From a checkpoint of a small transformer trained on Wikipedia.
Training: a variant of Muon for these matrices, 967M tokens.
MLP neurons of a small language model. Each row is named by its layer, matrix (up: input weights; down: output weights) and neuron, and shows model dimensions 416-671. Each number is 128 + 32 x the weight over its row's rms, rounded and kept within 0 to 255. Numbers have three digits each.
After each neuron's rows, "raises" lists the tokens whose logits its output raises most directly, leaving later layers aside.

L5.up2714:097169096122073189144127115160106092118124135123146093140132158109141130116134201219093174102164157107107122154123098152087134149135063098149149108094095151113135108130165173138097103103087141172151151134154172207118165171179147121109086083181083110160092107184128105174206118078068121098083136107052102097106076094117067062077082106086125139196120104119089111087147147155131145123157122106160188087077163142169154158116106082144142142116135081106179116104049157136082088181130137163104148109149094157112111163099076133122159111180147117103116069138149170155132176118173139130113110133123120145163140138085173140120108139121143088131100130143113037115135096098126154068174144118085139207128139130184110135145130097140157150154076138112150091155157136158132142130094079
L5.down2714:078156123133118138128103096129072089166124161111142171167110117156173183126063181147090154154124119094161106123117144182161126136149129129136113127151129161109127109152075109141178131075086122125135142107119189039131130073172124104083140080060104104125116103144113174153144137179132154105102160198082113113156128158160100101153122105079107124185135098154112147074101129142149177138167069140101133111160188074139115079076101106202190165166119113134176165146122196118117106137105180171149092170102144152121181094163181052221207101162093124097163079113067146191084079088064126086131092123128070142116142115178136127121196112058175118164132087076169150123103126177130098114087089083119114166112153193150071143139130188102078119100156093090123138166099081109143067048194107
raises: " \"", " that", " “", " how", " (\""

L5.up1541:120149148160104111117173123118137157134084185069116144130113133128131153150105064165141160164122081130144137180122153109144172160135134109211066128119109110112109122071113073111088152078156126137111144105130154187100179119106120143160153091111138112157118181107103081126090169215172097151131143116172213151124181130112174083146017046169074145171173039146109127097123112133078075122080079171103152140093169111145185084164123043150178070115121125116161139166152116148162154175101114136111108072128144118058125147111104080187146158109074160096123196149119136118119126181145149143121029136136144137088127074190093098122108080122180090114117198110097138130118115126108144137060120129214163215138115122099049106127149099108122128149125123106141174160118196131162181116072166
L5.down1541:094149200110160129125150114094112134144137101126124140147114098084185131151103125152155139176106067090170115136111139096158117138146116223158160130123128160102124182087136152160117157086092091093124130134158150154091154129088146102131145144145127119142105123115128178109118168071152154145123139101101163104110147113141145133205175149121108128135045093152161138136037116177141152164107145159145081098096089158133148110149195077079176069167121080131184073166125161080170152153116176150092124074136084097175141144159130096119085135130154140083100117099162198069136131106087142190168107124096159162104131140179075087147092077113146129156073130111149109080091140113138149211136111125173153146137174122098116104076115164113131120128182079165191126101132144215133140141158118
raises: " it", " them", " another", " itself", "ify"

L5.up1972:139080074199126143089155095139080098127124121112106156120102110162091165154149176113135160164141116112093187123188171180115090164177132171164170105174147133041088145162168116104133110116106094151131118170144175117172109088137123101108117074140104165118129115115171116093054138136153069150148107091131134116115104083150160105072101104087036118145118148100181200116111142152131178142147171123136144121147112166142134130171116142120099089192115110183136111132114096116102129091194179119103163148135145127112118173145204114167104107070068107089123149138105144120079110105117132132102079159104093117170150097139225193116182178125196115108082093157113084156132144154160155069197103197130101140128144104220065112104146136149152154109121119118128121111178136119169063102200189
L5.down1972:151079097101180148124132133142094151106065149177169105141111162124085126109137147139079162087136189098095142092054199150131137104082111122106149153175134148085081104121124135132115137103127135137128122156152173174140109112148115070129162079160111139109167102129118145103185150153086142200144170124132163166107156178110146098161178109088099182147077154120102150103168148060138153096109115106068136096103125130129135076104115125205112145187123127134129159154165081162176126090171127104145121158113144125079080077145096155088166089080084124112076131170113205126164117154135137140112149129128075166191125191109117114096186093171135187158131126140088131103156106119143151139119118177131145085121169108097135145115095134137174121147157108110164106125107164163080164144161139
raises: ".,", ".", ".;", ".\"", ".."

L5.up2247:076145106137138158123152146165150134136163146155143086124147150136179056148156113130077137109180066097142130137094091180125126098217127130108097128141051170119147133138118119128135140097138173135130132105165134094079121082123087074115085109147100077082122146111113126175214091066170074125107093158154130158123173119141090109045167108089112170133129079076152071081148093158113120107131164159094158122128162143161103167126087175156137151098130124140147091153088117064142138103131128181101151086158093054150090109175088143116123157146126140121113174139111147162153128134141132143110103121035073154112156113102153136109149155066150108170092168106140143121131124126057110106112143102162156096100174135131159167127103134049138102141149114164092172136113123146140109166145092
L5.down2247:109051129154135098190098155165087158168110086167086155152160135094145133114152097095144137105185092094077157095184180086110090108123161181144074072132140116107106108109139115123138112134117176094126116096109129127173144171147140135173140131135095160190111122138160124153064109145150097128188137184106116139167167217108122156122163173178113114105068135090090106146100127139115097115118170117105143124117155142092219139097105091113142130089069107139082165076179122169148113110187179143133097139141130092148125101088157109106078145165098169105138159136192005062168119121123103128120109099094179159172162108054138127134137174146102076117101153166143110203140088120113156109126105140157136090132160093095102109118081121093102171147084134194139152126135224115121178111075117
raises: "ous", "iel", "ious", " down", "itude"

L5.up659:068126105085157098123125150140096110153084145081121160136093160097116112153115155117161147129190185142076116090138082180116122130084191114147112156147094147152119151098153105113084099104160113154171159130124127120120175045168128126080121143076102115159188186137097109086127131079165092191121091153114154177139114122118095136128107151129122130083114193146118072154098180119101120125165110168119108104162191135140088167174171068146143082126096146073166114127151157112160088097128166135146134106145121073109070222085055141130189130107121160123092155160132183185112126118135087123062124123172138134074124154127206153130095076115152088107105174123080141151164133139118069111171132102149182192125061122132111145100147140174150110125127080103181112168124163131105137102071147
L5.down659:131143112058135098187057153174151184144128166121105096156113179090121118084082113116162110178209132147152108192106137162074157077155175124112124192168166141149105128104118164155131082127099173150249125173113182115150088149162080209049125135158093148202115151102100136106097089115198111124061154215138101174119143081146124172094137123151118103162122168145126119147150149121206148159141091124103124113125171112097134118151114115141138150118143174124133137168111115105100173081154138086142118142121166116173121156075105165157207073145134180149138129135137138161129130197131135148090101101100101115065138155162112157086186156124100065116155119142149100144142120094122100152141134157103147100147096148137131150118164144111126113137141081123078171151109125099156121138130116
raises: "ing", "ering", "ting", "ancing", "ling"

L5.up2324:180136127117075100159117106106101129100150168149114170120190153130201101142150132121114122139152120093059143155119162195136134105097169097111154092142098095127121113157110101100132139146172087149176090146128135111092068112161132176111190153111146148129076152118159096083144079169132058077072080136088156074111087175159157114137071116198153082143146133146130129150158119163146111178129147103173131128128140095119160199154170163134080145146123145125124095047067101128120109083122076108112073141127149164157132145074207120161071177132130113090084115100159177183118128101130118120102148159114178157171178097140084159182186140142146131140126154073134113125170143090149154084088121120087181125170157149129109130118138131116059084208141137153072122142123133111119114143115098
L5.down2324:104150159144148120120117115103187133201118145126128148143141145107105116107140143120144071150181201070145129089126126156134076129069116098091109097150161129134107150166103175073121119061146108137152095136145061126194111101131102177125188118109147190156138144142139080103181146112127082144095138139148091099144174124127158091229048150174151103125146099134158132167129129106121142169101129131152078067129102140141125143083163113123088184150118130146115105081114152072121089133144084143114092093110168162186104126102148135161082128167151127126105105135179033151126098099110057188129124199093138148150111133092154170178100114127093112133107143099163163155138098118127088123119143087125113158060197136151156125150105133134092107124112098156101103150138139118127184141144099
raises: " The", " These", " This", "This", "The"

L5.up2004:133172116090080098127165101127126160133171147088188109085131100163132101118126139133101189143148140163118101158127094099133104108134156131094162112124168194084174132083119114124116155057129158142148087114171144132129184161065138118143143107153174085132166145116159172117092073069052123101141129178130114171108108112158151181132168139098151163098115139104117100101139116137155140176176190107073132129100139103096104059133143089156137089114158119106104134136109134118128176112126117151069144117099098103149137149093147150149087163047178159111086090070161129124094113132143134113149086164136122146190128191105078080107111171106078145150150125157122223148114145174156161068116131105186122100147098146162153142147124172117145136125163133144144094117135127135103151145087105
L5.down2004:089184107088095104156150088135102172183148103142164091106137055104121162135079113060137159154072124156148185112100139094139112162151132144139171159122120171034101142129091093064110142119112136059184163137142149184145151125095183137119116146118114135166132153170165152067109124092128156110089133157131126173141111126171144134129166127059143135102084133095143147184146137117177143132114103109144140140129125147129154077122140145167118081161204091150109112106182088125118093122129114096092153127088178090153135173141145099111098212103187150092021105088163087138139161125061108150100118109134129092139194167175085123091120176153172141141102131147198100129132189147144142105128177153110127120161084153134117176174103118140068059129146112142114119123081157192086149154114118
raises: ",", " there", " they", ".,", " it"

L5.up383:105118156110072116119131055087169157093129079095165121085127141135080141095191177142136108090145060128064146074192109099115118139154086097155202103130142164146138122124171118103158106188125132106137131168159071152155124102144128167153095135137153185144158110120085180176140076149116081143085156123175082186119136119146098122154093110148125146107108085128113107135130111142083069085118148168065121098117084103113153157072065156139091141142084151153139081144133134071169160126092123131102109089146096105158121177126142098167134112139199135091136169157195140140139139118140091091121104104159164049186158166142133181135095183124069142134119143108135146144067198118076132175139161113105112188125067169123110170200170069101163068148045164130172097148156096072099116149155163
L5.down383:092145072093139117142098227108179111192136098093133137173119107120138113132198138123123122127135151138123224046149120065118093096118120158147149115175125124157177112093099144097142158137092156112147112089105119158131170157131170092152172134154142065140153184084095089128143111123112098071149134108132192126108092121075142166146136116106181118143147140147115151175165177163183121187140129160150134158119141115109109091122159123106110177182092149127133131116163174177122109153141103188152105138157152140168110113145121180111124080133164140095142137101134104064073183110073099132126155084098148099176196129152110159151142083151124186101110115146098172138097133136130142040161106131165192128111135185139141122128105150088088181098116112136130123095179116107104068130137063
raises: " following", " three", " four", " seven", " eight"

L5.up1413:066138089084121151085107170094098135107150146132127111104126103121122091152168139186132132100170132066118133138117166167133139142145140157108147133160140135139115137162059135137107089210115117146151100155138100119121164163107144203120103120202140102171124128197148178135149127155186134125169118148078105105148112094142117098132110160113147121155105155131121131152103133142136049122176033099108125069083172160141116159133145158160141152121099087187170125188111150124125125089159200063123111138110095112110151168146159165142135146127169166135083182093109158058148144155122084169134111165155071217174090151129169148120107185115146128128075132089068091158136170109150139134124146202109183159139124125166121144074130126110176113090117113142131097136064090118131087115152121
L5.down1413:137111140171186122080086197121116171145146136174155135134134155114145143069146128152128115088120127087085124171102109154167157134068066145123159095143132122192118099125091160114145105081154147174081092118127115126103065116184112138161115143108159138142084111162126141090169174172074163119112153041149203166156099146035083171152140215143189106142077108168125187124177190087126134166089108142116114133070091130207081139130140119164094136156094136123172121143085129117149128156100166129107135137164149122094166129114117139081131167114139140091110139163126099078193100110109164121092166143170085157093114125097103151101171155149080140142120097163114175119149104181114140128130118116150206179204132095115152099152091148126133176121145146165145099162045143149118101113116160
raises: ".", ".\"", "..", ".)", " ."

L5.up1167:188156150110084165120118130143134092150123121147159121140070178078127084086114123078113075162158179109138169126117144122098145106188156134161077157183089132084120158085099137083124106084116061165104114081155151112133149145148046168152151153154100146143127180142246124112146176067104125157145124127108112154126116133109105159147171162108190137155156131128164103177139095155075175102151135125079098167117115096172092169135125052065083112113107114128099114172114134118115179103142068098136146104166112046155111104105181134116098204119143116057033130088170144125104075105159126185094117109190077134145116131199139123143130133148112087149131175130192173107147139110119154145142169116160111157098085171122141129131166174135162078100203151172133113112096137146113092196086085
L5.down1167:144115162168141165149163141087144078246113066113171188167137111189144133064091159147120080112125053117077147118161107122104123126100125124080150097149145141149119108141148096114136085117113126144144149136137136142172119111143141107107091139083093140102136137137110143119116131124137147108141166179154121096104147141132126164112158118110119079105069167062132152157083101104059166135112067152101112089112164054104102160136027139146137157136101098108149092140184097125078113159125099135083165074102143068176079117191120150106167125139111109158138124143110109171130190130148137138105161135114139138101158132140068124161118166177086172124148118199136104194125066108164118103148097185083134162124121105111166150138138162195056069229187103111083106133151124186122092133113073
raises: " he", " she", " She", " co", " He"

L5.up2021:132088091133171151069164161135190114120196139138154118186139115128162045071126145106175164147083144115090103116101148103116170165077142166139128174121148136107124121127149137133155124090141083171150133144107100157160082116151167149120119138053128130126139079108092156151088112121171184165109116118103136111127130138153085182068197117151116085118095069138153107143168131102107154126111123130131091114107159044136122092114128109111135132109101118134160111169093138136075116187125185107132126158119155159119101150093100157159194148196171119123104100113112108094152123118134095150163132143165124106125106140136176126149180084097090133122160181136112167140048136121099132077123042071130138145182126084165163151109117148127055135178134143144143146098120118173042107170071108
L5.down2021:169118082141148126178142050105212128155178089116123111197100128117141129134119099122118132148094105105090137125135145144132131109037183122179140116110091189141116123189121073086075099119133159143193140122132128147142093182121146111158113126137091089153162160152102127112129061125106163161139111129132152135117113126097133131141122088163135157112135110102115125101089140141124161195110113147134127086159160094124145213125114081163109088146109109117134152132118208134100110118101172072215054124095157151134144116127113117138124095121131141056093088141123135082165090106095076150133055175148062100132155155129063149155188070105138117212159154128187078149158166173138117105151124120168058099165155137119184132173060105067051094161121046056110166103130128105184136138118094
raises: " years", " months", "itionally", "omet", " long"

L5.up1193:113110121139163133107148112112214120128076144104135159110094131072123130082087152153033141173149134117119147165114120160181149115129142101168110078140106143158160105097157109115093177129138068113103125147133138188122140138102127109106160063127177129088161132088172042191106163165128128147138133175119170133136194172131096122188024113165110059108167114088123105129137099134088081159081049176139111168125147083137159129136097138170146083141087096111113151162182131089088128135075127076105159178141124154123064177122116142122173136102110150119114153118130132118095135078117101114080076202129155098142179140171087093186134103157185056114110146125103116112153149105106115132136111120205156148172076181160077092091170112163133157121110144175110105150112163119112194112119118
L5.down1193:177109148102206074143149154145121157105155129161160135124178157127169158127161146112147118090074066129111152125150144177171105111175083149172161099137112167123098150123132155132123120094097099153152103122159121085146150107146133137117121081147148167172088180131119147128162100134135108124157160132098129130116114155114122131182107175089173068200087130063133172105128105137167078159153129106194117108161140156107159172165182105130140135094156136128096110141089085089105065131143116106122132090133104085126133136144108126122112158113165121169099192127160026147096109060092078108161177097116200102157159162157138067127112111162148047123072147117157143110161084162142118104113092161145165111122156115151164129126132174170184116166127125114133176098136104179132130119136146
raises: " it", "\n", " In", " It", " The"

L5.up695:177108117143165094113134107116075167148148118103152076124113152142137120141102101128081200130128099118136116150110119090108142118150098178082143099161093191148165139124115024115094147093136121085107058095122121135166114128122132166127078170220157124183151124092123145138137122104093181124127125173095090149101160089167123182082146149069166087143142113108140174062133080148163192115182153089102129112122114147078127112145136113077141095088137104102109178184131090082150122109144187108110117127091171094156149170103148134122131070112178101105102102150126153121130168104165116154093097158124132119178155131132124109120107155109099116149129156096135117155125142160141171085101154154138068135161100151144159155159134111106169151137168165132128064115144134112188100127097115
L5.down695:085188166090108154086158122104072138126135132118124079102116111113168140135057144104135177126123066150136104122078160118176074116119122173126153125098132148067127115092165127102102117125122140094176086103130169107131128156127174149160123080145116110097147172115148128153115148106147140126108133122146073139148122116158141141112174155074159099115114112139128118180134183103154155102140158105128152151194123099141178136156157076128171088135185087209148149142110125165110118115121118066082159060096143156166131169138186115124113201155155114129163129094189200146122201093095103153121087058143115035164145119144122135115090170124096163135105187086170151118181134134129163161131150179162126142124116154090114143166123125106135085205141087133089134146106170182107139154137130
raises: " they", " he", " she", " it", ","

L5.up2334:105128163111147111081121144111092103152143135159164160142087072119064100144145082154194117153106204085158123094117155090137113109070100107120101144150115116093186053127110108084064153161134168114098115137174107168114100158076176154155084074106093105127088135080178091113101158150080068142176094128121152053116106126103158130152150148140139144127081230100054172156120137172078129134152124120151123120123172138120150119136112082104157140122140160118176090127173125130156123160159106133117113185192116191109175150133117163092113098107142071136092144164173107061138116094137138144084088141132088099153081160161178101163126115101115164077098163164121205085125159158137183082156111112111122149151136132116146094078107071119111182171189142154185095111113161120115110182120101
L5.down2334:087121079128108114119099077149155092161096149112088119103050101135099127115148153105159113139129121145148130087121101118146090126117100129046171124137142144117096133160141174124103138105110144113132098149153136158134096052162126115136128176069071083131123123191087137066152190098170087174111170134089161126065160137115051108118093136140136131158105165104109163156089115089144166185085120145107119108096129138097099166107132168087116122150173177142132135112142110200081171098143148128131157123126131110087162132163189122133124124157148150110112117158167109133149106124134120195173079125171069129125104150110099150123156150170101078122162128131086133144155090097076196097075062094108138156132147145224149186101063193145118088073176170131114131150103135140149147122118135
raises: " and", " &", " among", " etc", "as"

L5.up1730:182142091142124148095133058184137151105167120112107068094130116141098111181130116141154111091175150138150113147123117120109116093199133086128140127134165146086187165110156150058117152113174094129163153108210127148130065149134152108161057139151111179181121135125164181142112145080124144175176136170155125172092172124126113168117140108087134123122135094137138150092167109127159155157128179136112129091114117157074171113138121102159085183199180141110112175103115109076145174111093142126175222134138165096132175145178157114099133106163134143108110100053118111086067119152158120167186060126104134072130110108145139129143129123134126130090181130122165166095176117150154143116048143127105091105144160097118149078142126154101107172107137113139126130096082044126146134159097149
L5.down1730:076119093093184111189108162082096132174128125106152114129082143099127147179119178088129176167020143113197180118144119147136113131141134136147101109119116142105153105123136147120103060158115155127167154110133134172159132061050244177067132170119138101131154188120099168112089136060151126094103104136074069169166103106178151159171125163076116091125147117128121161160096102097163069089148154119073165115114146193108142117127163115131149087151105159159107110128110091113097110126145152112088151112093114064125144108105176204085088160164171181158144100090146127175161184102148080205101166099081097101131175092127137099118177156097105162101117185117119075170160162076059191123207104215138137129115126179133104110056109108143145111094162156156183106151091164204129090216100100
raises: " they", " there", " we", " you", " he"

L5.up458:227128110165115151132119101098195168090152183117112091189141124117133137108117178175090135204125160138126130203163085114153180122141108081139059138131124077109083164138107098074145126152182139122155135134121111094106137183086148168104148116167164168131153141145133149091103084139137173105130101131101077110137131122108124092195209175130190072141114149146179172149065099125153134121155105127168185127096166077132094113123123117137121081129121109128159151124127099141131184079043137050147154142105156101143108141066089129068110160147106079145173119055117132052143102098117088102108101137113128120085030133135163163179171136061067134149160144092088152176127155075129162147105100092101096163089153140135072106215109151116147116076124162124158166109131121103151083165153138
L5.down458:144153169105125159167104140137106161128131192112128165162091177126156154088109102190137136054143099087146152150098121135116132112063097124145168129125159153140087177134117124147170152093178125142078099117133167076143169115130142133099142194135103121144146138159129080181251121164142177076190194134123087095103105160075135181112157083083108122099144105090153139130130103167132119119144157137115078127159154085175186151184163145108127130144070026101130164062159129163144139134081171127125112091154117155144123119119133109151152134128081124076164153138175086198110104117149137151142095168107146101166119108072086199132099160067117139118173144132144101157142143140100114165169136130106128170143170124169110117125096099122183086103127088135100121080138172093058068147111141
raises: "\n", " That", " Since", " Later", " By"

L5.up2431:160163162130132108119151098130167142176128139119143133114146164073121114146116132151110209115156129144098121127126137074094133141122141095175139153088068116085192190098138138142145158082130173163150107109161098135113155100098178150118128105174142121167162090169115164171129111138054135116121115119132103091088121056142132113106132127098141127137103130188135128108153095128139130135169137115116130134127129115097096148157228064039071146115116089119134088122164103092096128153120127094127153101165151152177128101070136104135143148112162105085147058185111173106067157105107093133135093093096134120144163153131124092181166139151105128156074153087134192135149117115088200096166139122116094086089137106167126158108227161132119072110158129140074149119168073166182085146116090
L5.down2431:144135135122153120141133127087092115117161159130071136128147158109153120181116128104093161144061159081168117139085144177161118141048073084173093163112084112126158134168149141117138128098016150145164135124131123181168118049152183149158143107161102137127141082113158165097176191110111122115056141157118122157109156096178126129159125099143126110159082118104100102144149162150167111140147152090186069080192093174142083116166195097109109090128149134163180156128137092157173153070160062079094102123059097154152177106061100143123112171126115133112129083099175116129096169059115100110096124078085122179128182089109119131100123131121112159109100076107180138110099126159124152121089106188167128142141143164180166148120138102131106135156139152089126120141145159145131153148120152
raises: " we", " We", " I", " people", " there"

L5.up1136:150088109139140135159190158128131180079163160110125145143152203150156111129157119130164184083092105136125146110116114046102099150093100176105160085164139173132134156124150102144141061123108160110118166125115125178127084139147132117112094106113168054188160184084177166083148101126130163155103174147174159112152133113112134117128119145156109106148116188137129164072139111137154132145099143170178117143139100144108156115149113183098079146104090127142132135088161131103081167111144143073127149088104154088135161098092094098188080087101118133159114079139119140129119140160145099160129216136189151104117107106173136107142151157140105175109145142103133107167094108104042142134101114181109109143059092086116149077166116141152187147129123131099137144142106151188097156158102108
L5.down1136:138088136062147129162182092102117125107164113113151093123122129135088131173110152119137137133150139167148082121109110125119112051133171150120159114086138108097156150094069098090104122177185106083113162147130173132144136147112115116166096113182174151101110159116155123112126123112200139151108101106132161112149129117158177179144115117104107114155105102139074080115131097068140111164144131109110133147128096135111156147175200131111118071155137148086114105124108159122161132116175133143070236138143060207102078159154107108136079158119229136146114129151137142092132150113177125147121114149103142105101100160168052160183120108086121074085143109094103170134066141133196186093171178149137069124142128129080099120153129087099134144157182097129141148160096091125147119169177142
raises: " is", " was", " includes", " appears", " has"

L5.up1229:143116163157128126118098099132113108089104152119153106098132120157127139175167130130122138168121074112087129124120122114169060137135202166171178082163110094124115097202162187115138086107141119105126145117040113162197131135130113152082146140101100170091193122111127141097111155073176144203125122052097073143129155120095117154115141113078116168102134147142076134084136096097151180208126120171151158112146109145101125109146105150163120169148067141140105197144135137151114105162109120133128143044151124117075140116132141116153152111168132109150099127123078150155110131056110106114094110101129162139134120117134087073195133160147156048139128141158080135159177147075091087222132149114120154178062138147145140098188108213141137094105106114126127101144114100099145133136152154
L5.down1229:084176126138080104110130115151136120122155118098091145109117097101114148097097134089117164155095108105130199143068136152168093129195148078124131136157130146119113115169141134106177073140124122065178173130119151159158151122151163168164137085127092096131150139136157116107022174147121114132066106191080130155122157135187130129124144186101065115103095117122174189137156135076173133050112134127109188172167095125130157127184097115161133110163158117117156092166105128148170129114171117131161105168083144078139126163152148113115112130158133140116074099170121129158167144131135175133136126140176168124140168079144090109174113140129154107169068127130111120127185156117107167106115120213085125154101123095112057143139125113082092173142090148163126093094126083150107121079140156
raises: ",", ".,", " Music", "ring", "imb"

L5.up125:096107138115141117114123117136146144111184089154128131146133169138119100126042099172152143134138163189075139094090169141164136179077084133144109152098066109079133116139129098178120135092106080160135103123102185147147128201101167081108099151113091129146117154173130146212061051090118133065150160107100157114099119114086119152123104100095160130187154179144112159122157137095170166222085188117088127102112153136166106098137095130084101119126111135102170133106129098183187202090137162074218109167134197122058087168192171142137164103170118112127134181071146172169116105117124132105116094158087139101120101096101146095167146091091148123122115078163154117136138186123081101118158161170116204133120093109138080134139149164127106109106094111173173160074108122107150152093039160
L5.down125:128156108117110105125060202110119157075111112159178121167122167165102101177140147104118111097142154071110147157115150103161077169135125171145168129114136163102103157071130170150046144184042109101043112112109130179142128133165156140117115158151192121122094139146110107187094125127174168132148111120133160178087174086153154083118160099155102191120101154133147148145150106113163130091098112134153116134108094125163173142116064096115143119094134134118163162162143145128124110166194111138211119126090153111104079100145115086198127071132091136127123157145130229093090076122123088117166141114099101150172149157156151179101125099170137164178149126120126075121137162147102115132191145093160156132109120058104161121180114122090128128078152137095133119080153208125118101066117125
raises: "ised", "ited", "ferred", "oured", "ated"

L5.up1476:133115112177160156160176102146132119074151156134157158132147180200113207115159046129095139131102121119120104113136110094102145095143089120122165140152108078086094161079139127166131100146116132139163157076134109149153073154157116102109123137141111128139157130118109144107185088122097101103131132111148139149139120105167163107160156111180071124118134172138129067129097053159085089201093081145134106154108128112122123127136131137106164152070150068114102143125164142123141136170136129113089098172106110146126121154076086107108118085161044083205109086139200186097125093180137126125110159132107135084173099096169140125139143135117084090136173158082120076159148209089110173114138128099153095172128088170125112105155076132138190148110127152072112173159142126121102175133161173
L5.down1476:108176098102087141163125159132085116100168150108126067131093126068115150102122056144132178173104118146194099130111128086143148102149144131130115123081135133095148154109054123117117194117138152205109161122092138111129106093140149079177112139178150129134074153115159085109112127119137176092094109109090140143139146121150069119119140123134108122144183103154132113130116105119176123139179106152129161111132105130121211132118112187172106142117113098133103154131093136148114168155151145172178071154158153144124129100143183137153150086165193118124136165154147051162163165088184229151100117139155084138097163151108126112101152124069109076084107103138115175137131111148150175130148162168170180166157137124151121079169142111143157163166150137153140102133141140164140116099146122
raises: " remain", " is", " was", " remained", " would"

L5.up2799:153106059122138136089151074116194139157160151107153175127100111117089103131146110119096150156157086111147060107155086119114132177118135109180117163120082108105107133169125137156128113103163155161107150181110131207181099127106171107182140112063098154099112102059111143101129107067136126193175138111134163123155119142106064131136144086111155123179108096119114064044148117125083127099139179115117088123073178154156043136117071142122178120127096082104140131218177145111132088121075172068133127145172210152098136149095162192146144106127140128134127127138147076068169136130116175093144130167124149072061135138116178150150180066141121174104150152128118076143071111182106166092109159072153155101165160121088109142112159131070094138123144094101095097126125146222057106136125124
L5.down2799:111154103090167109146129112143141155189175207133145108164165084140052121118137102100177171151170115094099142146078125080108121188077181177127076140117180144131062180156168088129123144092100134106078138127112080147141125114095152155181167121105137119159120098129134084084105176092096210131084104135151144181155130138087117138105171144100085099119131166116148145164111146089039142126133119155167128113097183162110110119113089085135148139168118130145098150113124126152088099130096124107117084133147145159098130164150130148163147126120099127124246116101140077048147125133130165130127170139114124132065077219105178179144203071139129120145103111100098100126121091099108131132127110053126105157147176151111138104104156086109097155110145144065107077124169095163113076175151123
raises: " time", " days", " day", "uration", " years"

L5.up2683:153090103146113182119089142087139109069122192098108182077113167125156119130092118108070097136127086131169076149109168164126154117197134122157147110173144124070154126130120072130137158050165124174096124129067132108161130178117110147126124090196151122172174103089128165105151126120135106065139165190108106079157109140132119152124088128151128069136093126118121138165174060131184149158162063149193150147158130101128113106157132060124180127109099162122118161130097099102156146098119142077149114114116106110066058137068100188140128140111036095156132149125137144107111074089110063125089185117138182167101104128091102053185148113078171106125122094171152162109142144075144156141163176145171126117164109123146149143177114127099183123135134122176154118118182051122161154155129082
L5.down2683:131092123158122105028167128173147087118096125111161143092125159075129157092131093106122112137122122103157108119124120160095051132069119129187139074137178095107122136121062104120134106125136131132132110160125112140174161121116129125095081129206128126207130167174113163136139132091119088104142129130100147104176115143135124060171134144129129148073125095107101102127126101114106152129108129123159167128136165132109165156120150133147093163149101145123125129121084104086102106115154078111103101151084122137170124141075119107187151173128083115129078117138141049097131093092149114121133106118129105179116111155130084134178124100089175093092108141099198106134130123081117205144109156150130127125124173087155240132169070102160198101162129137118052117161155133122124168122125103
raises: " The", " They", " It", " These", " This"

L5.up1971:129189106057063179130070106092107147157155123189130105151109127099179066148099117125128111079129102137138091136146086100127163197105111144145086158131162101133140127127108118094205126116157110100093107155141133103116154145135152122074166121177120140105130077074085108116114141111133150138146151108149127102128108117094108093174123166121119085055193107146164112141092070139082112141079088154134086133129139115129183118150149103135056147104139199093125138105139053129140137121112122111124158156084082160182111191118100139134104119114110144157137145089132113149127184127114124115193108146110072159165177120154152160143146147083144158153074077099131057132137155174154044121177095119135096106117119109149154158145169063154113146087108107129084232142064093173113094149107118
L5.down1971:109124157100157168130116146090118119161063158158060080123129147096131087141154157171091110133111121085084082198096142145199137125092152179108182180095089121094087180152077070108157137174120088111094137135117117126100138189094145124119134171175111085122150120173121151108124140161034164121142117097169131207141170121102195171222175156124116084131121141158126118217164118147110192123097100100119156080149138148067090090144166162166129128138108118142107139085127115151197134132164060161124178126073042191175145140124156164131055149109146079222153088086116071152074153097189094123114221092152126128169151086110107147100124154098136140110158160146115130164112148194123119156115081133067134179086183106116188121124164131097150118115091175090128175112093089133187168134123097
raises: " which", "ev", "ert", " front", "aus"

L5.up1169:085083127146114168172182155128193111139158124080148114108121163154096143173127154151109121091138154182174148131092130203128133104140136106196096173172128130125136083103164147147148146124140137108160159162127138191123210099107140076097103129140152130118131120083057111086105101164097121183089112179146163108137098132167125071160117112073132158153101122102132087167154099145099144091138147104160139084120176134121137087141185156110191070083124110127125086175133106170126192163103106224148129077114123170049082111098133105081142086128110153101099108159098139111139107222126167145152112184156110103094196145129105154077130122096161130112119156102143099151105180141116120220137116127136123144230096185111107135087175118131140093101174120203128127176141163131088119151139063
L5.down1169:107110148154187122147100179094126163127161122162129077180127103100124112156166091104129121124119135080101125107122104087124086138128129141172152130078122157123194166135087205144086156131131131065113140133110194143109110085094174106090140181098131146130144107180139152128100129119137164145154126136130082094160125125099162141092172116113111157123086165147167216127110077088130151121123140092134123145154108142071140093198161136092156151178135151080232110151147166088135179119144142095139118101096071128153104107151167090130087150207134165139023153082191058096115123153061151153172151159118121189191178140150130118093088082176126091168123113171116146143129141151108119159145106092171127103138101106047147132162118160142129101107144087129114119148123115183046142135119139
raises: " them", " him", " itself", "s", "ify"